Weights of a small transformer language model: 4 heads of 64.
MLP neurons of a small language model. Each row is named by its layer, matrix (down: output weights) and neuron, and shows model dimensions 128-223. Each number is 200 + 40 x the weight over its row's rms, rounded and kept within 0 to 999. A neuron's up and down rows have the sign that makes its largest values positive.
Before each neuron's rows is what it responds to, as a language model described it from the Wikipedia text at the highest values.

Responds to: Non-initial capital-letter chunks inside all-caps acronyms, such as LA in UCLA or WJLA, MA in DCMA or NEMA, W in DPW. Weaker cases include passive-agent "by" after verbs like defined or delivered.
L2.down613,186,214,195,209,180,142,225,165,162,185,169,205,239,246,240,177,242,198,222,172,218,238,217,283,256,204,161,162,143,208,183,294,148,250,240,224,233,157,230,251,220,241,212,299,195,209,214,214,236,158,224,201,220,231,178,202,233,150,166,187,174,185,141,188,167,185,191,154,233,231,203,217,201,158,262,193,200,198,149,138,226,230,258,234,185,163,107,201,184,219,185,165,241,303,256,219

Responds to: Mostly the dash, period or apostrophe inside tokenized units such as score dashes in results tables (4–6, 13–7), O'Reilly, Dr., plus fragments inside split proper names.
L4.down64,275,214,155,144,156,142,203,278,217,260,142,177,165,218,234,196,211,278,225,215,221,217,201,244,178,119,185,249,217,301,196,193,225,212,228,204,176,206,167,194,154,199,215,290,234,188,212,234,211,233,233,215,165,252,180,216,174,240,237,175,214,129,257,194,191,200,211,143,192,178,204,281,215,176,275,188,201,138,172,169,125,216,226,154,175,183,195,198,254,171,184,208,166,184,239,208

Responds to: Season years opening a span or event (the 2001–02, the 2006 World Baseball Classic), plus commas, and, to after numbers in date lists and ranges, mostly sports.
L4.down887,239,239,157,198,166,193,227,289,245,203,192,162,217,188,282,231,247,176,197,236,225,190,247,191,245,131,170,144,177,156,255,259,199,243,161,164,202,284,200,213,170,189,217,230,150,189,161,173,207,186,172,284,181,180,217,180,170,221,246,209,157,168,215,180,220,139,245,163,208,171,199,172,198,209,203,226,223,144,187,220,225,246,248,213,147,209,274,281,218,198,225,245,170,112,152,172

Responds to: Tokens inside short biography entries and infoboxes: "and" joining occupations (writer and translator), birth/death month names, date commas, "Personal information"; weaker on mid-word fragments elsewhere.
L4.down872,211,172,190,219,263,217,258,262,243,164,140,209,175,205,258,136,204,237,248,114,201,211,169,126,273,169,167,222,226,191,209,239,195,188,202,170,175,185,208,177,233,210,194,155,183,224,208,217,178,155,228,217,193,203,249,227,223,138,205,157,204,145,174,177,236,192,213,208,157,156,281,226,202,306,174,239,176,179,187,197,192,241,146,135,186,240,208,262,137,223,214,174,175,204,167,241

Responds to: Fires on the middle of a date (April 24, 8 May), on word pieces inside proper names (New-com-be, He-yd-rich), and on auxiliary had/have.
L9.down195,227,223,132,234,170,218,206,196,182,218,154,114,187,154,190,202,171,264,187,96,189,195,172,110,178,166,267,144,188,152,198,174,190,172,222,231,147,271,237,244,237,223,200,241,237,199,176,219,186,197,171,130,170,231,139,180,111,231,206,232,285,231,141,224,172,228,154,180,246,174,242,185,146,235,295,207,165,207,187,265,244,247,258,210,164,185,256,270,146,221,153,135,200,221,192,320

Responds to: Interior subword pieces of split words, like pne-um-onia, pic-col-o and syn-ta-x, plus "and" joining instruments in credits and heading "=" signs.
L9.down597,259,211,222,261,196,228,175,253,209,218,137,194,131,178,169,226,167,124,252,198,218,190,167,263,180,300,194,216,121,218,238,239,209,165,166,216,194,150,192,180,165,146,304,197,279,200,246,121,213,236,211,233,218,185,197,207,227,229,212,243,159,114,155,198,222,134,263,194,120,179,205,195,244,161,229,280,237,216,268,208,220,205,169,225,199,175,189,201,216,154,204,196,155,203,231,179

Responds to: Role and production words like produced, directed, lead, electric (bass) in film and music credits, plus scattered word pieces inside names and titles.
L4.down533,235,218,231,156,164,265,214,165,184,248,222,209,237,144,195,174,238,203,125,175,132,183,230,182,229,178,178,154,165,285,270,191,191,204,192,130,201,210,149,217,186,275,190,207,179,203,265,157,127,189,220,141,233,168,188,200,226,138,167,212,237,226,233,237,197,126,220,211,246,196,119,193,139,183,158,211,167,273,266,262,169,205,183,212,175,163,255,155,128,219,232,153,149,309,226,119

Responds to: Closing equals signs of wiki section headings (==History==, ===Club===) and pipes after empty table cells, occasionally closing quotes.
L2.down950,210,220,215,202,270,223,199,183,195,188,149,179,224,199,169,230,204,155,193,199,262,236,206,177,244,217,253,209,176,175,185,224,264,186,242,237,253,252,115,162,185,212,209,188,326,175,134,228,211,150,239,126,261,255,209,199,134,252,156,181,223,118,170,207,118,224,169,165,213,163,297,229,123,160,192,187,177,211,216,139,248,145,193,190,283,164,175,216,175,217,212,239,224,178,200,220

Responds to: Dash tokens inside markdown table separator rows (|---|---|) after headers like Party | Candidate, plus word-joining hyphens (follow-up, play-off) and some header pipes.
L4.down837,200,167,283,146,200,222,171,222,180,216,190,163,162,189,156,238,203,220,214,145,143,226,213,169,229,242,236,362,168,198,234,248,244,236,206,134,199,187,202,201,219,249,209,223,195,178,202,210,146,176,181,198,230,196,189,211,136,230,213,202,184,281,175,209,241,193,75,234,195,235,168,259,167,224,166,256,195,189,210,131,166,247,270,238,295,168,154,230,172,261,237,212,139,210,201,190

Responds to: First word-piece of proper names the model splits into fragments, mainly foreign places (Nas-hville, Pat-agonia, Tim-işoara) and initials like M.
L9.down753,213,262,210,214,127,199,188,146,166,207,140,156,198,193,238,161,168,147,167,251,154,151,228,178,191,140,321,172,229,201,190,167,174,196,214,167,220,167,199,292,116,217,202,232,190,198,182,166,292,163,262,197,196,219,218,240,198,227,206,197,245,278,274,321,182,192,170,237,191,224,235,179,191,273,238,179,197,176,219,188,208,144,236,249,204,213,203,249,211,124,173,222,219,185,221,165

Responds to: Fires on interior pieces of long split words (the ti in deprivation, desire, contending) and on = in wiki headings or markup, weaker on as, or, was.
L9.down65,194,183,175,133,152,164,252,259,244,168,177,253,179,168,195,176,175,240,133,278,166,181,267,291,261,231,187,221,234,225,179,198,197,162,224,200,151,220,237,171,236,197,268,220,159,187,146,206,181,208,159,185,143,122,273,190,140,127,259,256,189,197,186,242,236,146,242,250,184,231,193,228,166,200,189,251,166,246,234,187,191,302,193,161,191,179,178,244,140,224,191,192,221,220,219,156

Responds to: The final = of the closing == or === run after a Wikipedia section heading like ==History== or === Background ===, just before the line break.
L2.down480,171,243,213,178,229,216,144,231,163,237,117,208,203,192,170,228,131,142,199,215,237,186,143,173,191,215,216,174,169,202,226,229,228,195,187,273,170,215,148,207,188,211,231,232,243,182,172,178,255,170,175,136,221,233,171,252,178,154,130,141,173,193,179,216,228,196,182,227,147,172,290,174,196,221,168,177,245,127,195,253,310,253,187,241,213,167,247,184,189,163,251,184,201,206,226,176

Responds to: First word-piece of proper names, mostly Indian places and people in lists or tables, e.g. Kol(kata), Bang(alore), Gu(jarat); also capital B and "college".
L2.down190,163,256,238,233,210,230,189,169,156,182,134,192,227,150,229,198,219,213,126,223,181,234,192,144,232,184,218,114,243,174,262,191,128,121,297,137,229,164,235,219,208,159,195,209,123,167,167,183,236,254,173,209,257,231,228,299,217,138,178,210,264,171,216,168,224,181,253,219,155,234,234,210,199,149,176,210,254,242,245,130,231,168,250,196,165,249,225,186,273,123,201,245,194,107,132,121

Responds to: Word pieces or periods right after a lone capital letter or short start in names, initialisms, and codes, such as U.S., O.S., AUS, OSM.
L9.down50,170,211,144,191,275,199,259,161,210,162,276,215,234,190,215,258,183,175,199,164,149,259,186,239,185,184,151,217,224,237,147,220,173,187,165,205,226,204,190,171,154,200,187,206,144,193,163,259,217,266,181,231,214,214,214,213,179,140,272,158,140,188,94,199,232,218,213,238,191,122,160,191,224,141,140,158,132,246,234,125,165,181,190,166,184,199,263,159,202,177,263,152,245,202,179,230

Responds to: Opening or middle word pieces of multi-piece proper names, mostly non-English, in lists and tables, e.g. Al-ek, Hal-icarnassus, Ka-d-haludan.
L4.down846,183,256,226,212,246,175,122,226,167,150,194,244,234,238,205,248,305,94,276,212,198,195,162,214,164,199,180,103,219,202,198,196,194,202,228,218,144,183,211,163,199,154,134,260,145,221,239,290,189,175,246,235,182,181,252,193,240,139,250,254,201,240,132,269,196,135,182,265,217,201,264,183,229,156,208,203,223,208,169,224,214,210,187,214,176,80,218,176,208,233,191,228,162,181,178,235

Responds to: Fires on assorted tokens in Wikipedia articles about songs, albums and films, especially track listings and chart tables, and personnel lists (rhythm guitar, No. 32 on the chart).
L9.down694,197,142,112,176,212,230,221,160,119,204,254,228,255,146,176,165,127,130,212,212,234,172,232,210,233,197,259,211,208,221,197,240,215,161,200,165,271,168,233,193,251,218,155,152,215,155,185,190,225,214,210,227,189,181,162,216,268,193,206,153,164,231,226,271,109,177,101,264,170,252,166,229,142,212,267,242,185,233,215,242,173,151,139,138,171,240,197,237,219,138,176,180,186,193,238,238

Responds to: Four-digit years at the start of season ranges or table cells in sports career lists and stats tables, e.g. 1987–1988, | 2001–02; also some periods.
L9.down30,140,127,208,141,244,214,180,274,213,182,216,209,191,193,240,238,163,238,239,203,227,221,215,217,224,227,247,143,179,186,202,188,197,275,218,181,308,187,229,213,141,143,174,174,114,205,208,227,218,229,105,274,199,250,163,129,217,261,232,158,198,154,167,204,127,209,237,205,231,195,206,217,251,174,252,192,251,178,177,204,200,189,176,197,248,210,183,204,283,159,139,218,298,172,195,188

Responds to: Word-piece fragments inside split proper names and rarer words, such as the r in Myrtle, ina in Aquinas or Hainan, and cer in Becerra, plus some colons and line breaks.
L4.down674,259,217,200,209,174,192,168,115,238,113,200,240,148,173,197,215,174,213,220,216,199,251,219,242,227,121,207,213,260,271,226,151,203,167,217,161,160,159,159,228,168,215,167,228,226,202,160,153,293,149,199,163,222,284,264,183,202,152,252,193,124,184,197,150,163,241,272,286,143,154,152,137,254,253,240,158,202,189,209,202,201,219,217,185,235,207,191,175,184,243,207,148,129,257,119,273

Responds to: Punctuation tokens inside fixed compounds and wiki markup: the ( of "(s)" in table or infobox labels (Author(s), Producer(s)), the hyphen in All-American or present-day, and closing = of section headings.
L9.down858,205,167,265,250,145,146,247,213,181,244,227,205,196,196,159,180,126,181,217,231,146,161,191,151,185,253,234,169,131,194,193,134,247,267,215,159,228,188,249,132,154,184,215,194,157,251,216,305,198,233,257,191,211,174,214,187,229,102,246,255,172,209,142,216,193,168,216,149,194,204,144,255,125,139,194,229,250,162,183,210,189,261,215,245,211,174,222,253,307,236,202,145,187,184,260,213

Responds to: The first = of the closing == or === after a wiki section heading's title, as in ==Early life and education==; weakly, table-header and name tokens like Born, GF.
L2.down942,220,233,212,174,224,237,231,197,204,102,190,224,302,266,186,308,153,140,128,205,211,209,225,183,220,174,223,173,150,180,171,245,218,205,192,263,181,207,212,146,163,224,196,292,201,224,234,243,144,297,212,186,227,192,200,178,133,198,259,222,161,214,181,251,192,192,180,223,234,172,246,216,237,188,190,198,187,191,177,276,178,169,183,200,143,94,195,194,252,180,204,232,214,157,244,221

Responds to: Predictable continuation tokens inside words or formatting: mid-word pieces (synago-gu-e, Pra-iri-e), dashes in markdown table rules and yard splits, and closing parentheses after birth dates.
L9.down499,205,233,218,196,184,251,247,182,267,178,228,253,177,228,151,216,279,266,240,224,304,236,166,207,219,181,240,177,153,177,208,181,173,196,272,181,174,236,223,192,199,169,176,218,127,201,193,183,227,243,244,202,221,168,221,123,244,252,233,211,208,115,204,182,146,205,197,142,184,153,210,196,211,221,154,128,175,228,155,183,244,169,236,195,115,193,159,165,196,272,285,190,164,203,249,233

Responds to: Non-final word pieces of words split into several tokens, above all trip (a trip, triphenylphosphine), also igi in Religion/Original, omot, ric, plus scattered periods.
L2.down697,112,192,182,184,167,194,246,232,202,65,149,206,233,195,272,217,176,234,210,182,203,189,244,189,167,182,193,188,154,185,336,224,230,247,206,250,208,194,165,165,183,170,295,174,173,220,205,189,126,207,248,183,206,193,226,185,172,202,199,171,182,235,177,231,228,175,208,213,187,247,218,124,179,167,156,199,185,241,201,230,192,148,273,113,174,166,190,231,230,111,187,143,207,266,232,193

Responds to: Year numbers that begin a date or season span in sports career tables and biographies, such as 1981–82 or 2019–20, plus occasional words like first or Premier in the same kind of text.
L2.down64,171,232,224,213,168,181,123,205,243,220,227,250,96,181,252,197,263,181,263,239,197,122,227,158,166,186,178,178,234,225,170,181,202,218,152,206,180,221,231,179,206,111,160,269,142,252,214,156,240,262,253,220,210,196,186,177,215,240,200,155,181,227,177,219,240,178,223,231,165,208,132,184,132,228,156,307,203,209,115,161,237,207,210,224,164,274,243,224,147,217,185,179,261,178,209,199

Responds to: The = signs of MediaWiki section headings, mostly the closing pair after a title (==Career==, ==Aftermath==), sometimes the opening ones.
L9.down832,170,199,206,193,238,225,206,161,98,217,203,218,195,209,149,201,198,177,187,292,217,248,224,192,217,221,125,194,169,185,165,219,231,224,192,270,179,183,201,194,131,173,214,119,129,160,173,147,141,248,181,231,192,124,182,152,160,222,258,154,205,173,202,222,87,244,155,189,255,224,173,208,160,228,288,190,245,206,144,214,233,231,200,186,210,171,225,235,214,233,159,164,188,257,174,191

Responds to: Word-piece fragments inside longer words, often ending in a vowel, such as pleura, temporarily, fascinated and seminar; also colons and pipes in lists and tables.
L9.down648,173,171,241,194,191,213,217,158,299,198,224,155,194,193,235,169,141,223,255,199,215,210,129,147,211,250,162,203,137,195,164,192,218,205,210,268,226,178,283,287,176,182,224,153,246,193,196,184,182,205,213,128,183,271,169,234,156,225,234,148,210,191,205,87,227,252,251,195,232,225,234,196,220,122,164,212,169,198,138,294,240,205,159,102,146,188,137,212,161,193,223,206,183,217,167,215

Responds to: Periods ending abbreviations or initials inside names (St. Louis, U.S., Mr., B. J.), and pipes after the first cell of table rows (Win |, Loss |, Pos |).
L4.down11,259,179,178,149,182,230,162,206,159,176,162,182,174,183,186,283,186,244,213,205,235,224,157,272,224,152,269,216,233,285,166,227,236,212,166,172,236,276,245,258,264,252,214,178,206,227,191,202,179,171,271,258,231,256,158,195,134,199,159,217,215,214,154,213,212,180,248,210,142,162,192,204,134,240,163,183,290,167,175,185,176,284,235,211,219,159,270,193,223,208,171,161,251,156,238,210

Responds to: Mostly the word "directed" in film and music-video credits ("directed by"), plus role words in personnel lists (trumpet, voice, vocalist) and scattered table cells.
L9.down857,263,216,209,237,226,163,242,214,165,185,210,167,217,269,184,218,243,162,172,220,259,221,271,191,147,234,188,170,179,208,234,270,155,277,156,206,231,253,224,258,190,222,203,198,281,180,213,172,186,221,212,133,198,177,208,227,248,257,181,202,187,256,173,161,267,251,205,179,202,139,207,136,153,140,245,165,199,206,250,211,226,251,116,219,182,220,169,255,172,195,225,178,233,143,220,222

Responds to: Tokens inside dated facts in biographies and sports results: month names and "debut", "later", "aged" (born 13 September), table pipes and score dashes, mid-word pieces of foreign names (Kankaanpä-ä, Uzbe-kistan).
L9.down569,200,253,182,104,127,177,170,230,212,176,231,148,236,220,200,157,227,220,222,184,186,279,133,198,187,155,185,240,271,178,148,217,120,137,207,182,200,133,228,234,124,246,203,191,171,193,197,144,198,145,174,261,162,220,252,235,188,183,279,186,207,185,206,214,195,171,218,213,200,190,207,149,160,252,156,140,205,147,241,175,166,219,144,117,216,248,188,214,267,191,206,251,185,127,241,177

Responds to: Hyphens and en dashes joining ranges or compounds in sports and table text, such as 2021–22, Runners-up, and |---| separator rows.
L2.down804,248,189,208,187,168,167,150,254,229,258,257,172,167,238,162,189,247,127,121,257,201,242,250,176,221,268,126,243,141,165,222,229,237,161,134,243,211,214,197,228,179,238,158,177,187,238,228,205,92,157,136,289,163,163,210,236,241,261,259,322,259,152,121,236,222,223,154,247,209,217,240,215,206,224,179,189,145,195,232,232,158,210,199,251,264,166,172,244,234,223,180,267,207,166,188,191

Responds to: Music-article words like rock, band, group, songs, and recorded, composed, announced before "by", plus separators in discography or track-listing tables.
L2.down169,141,153,186,167,256,217,178,246,210,198,168,203,237,175,167,242,149,250,179,231,221,177,237,196,208,222,204,118,192,196,159,292,271,137,224,235,229,237,177,157,198,134,122,223,182,156,206,201,152,165,232,235,164,178,145,216,193,127,135,213,254,197,273,242,169,199,214,201,150,221,187,138,198,180,160,152,149,258,195,218,229,177,184,202,251,149,245,171,166,217,191,216,208,152,243,129

Responds to: Word-final pieces of Spanish and other foreign surnames (Pa-z, Sánche-z, Fernánde-z), plus "plays"/"played" after "footballer who" or "the team".
L2.down691,170,167,145,228,156,173,166,162,232,194,171,207,248,166,210,269,184,191,221,205,160,187,155,182,209,111,219,200,260,179,214,147,202,243,184,179,176,180,185,165,260,179,224,235,280,176,182,240,236,214,143,353,91,266,147,151,290,122,200,166,217,86,164,212,199,249,226,235,192,160,182,193,262,217,208,262,231,241,212,248,160,187,110,166,243,227,172,152,173,193,241,245,260,184,257,275

Responds to: Four-digit year tokens ending a clause, often after in, since or born (in 2011, since 2022), plus mid-sentence semicolons joining clauses.
L4.down566,200,205,201,228,289,210,162,144,246,182,202,209,138,123,165,239,200,190,172,198,275,186,212,188,99,159,172,124,174,183,178,219,194,195,129,241,238,208,199,196,176,166,133,230,244,203,166,229,245,181,161,204,229,254,195,220,228,264,186,206,170,172,236,261,111,155,133,160,187,271,148,168,229,183,258,174,238,193,177,176,232,191,163,274,190,107,188,186,237,159,258,266,117,249,169,209

Responds to: Capitalized words opening a name or date: month names (January, August) and given names or their first pieces (Nik, Marc, Eric), often in tables.
L2.down136,159,188,239,201,192,227,224,242,171,201,230,206,211,248,184,209,170,233,232,154,212,136,181,199,173,155,170,178,260,192,190,207,197,173,156,209,256,187,212,195,265,249,218,174,288,239,160,245,285,138,179,248,180,220,213,208,167,194,193,252,226,194,185,244,95,183,222,188,159,166,176,170,221,167,230,226,214,229,179,157,170,154,187,227,96,202,194,263,232,196,200,227,275,173,238,201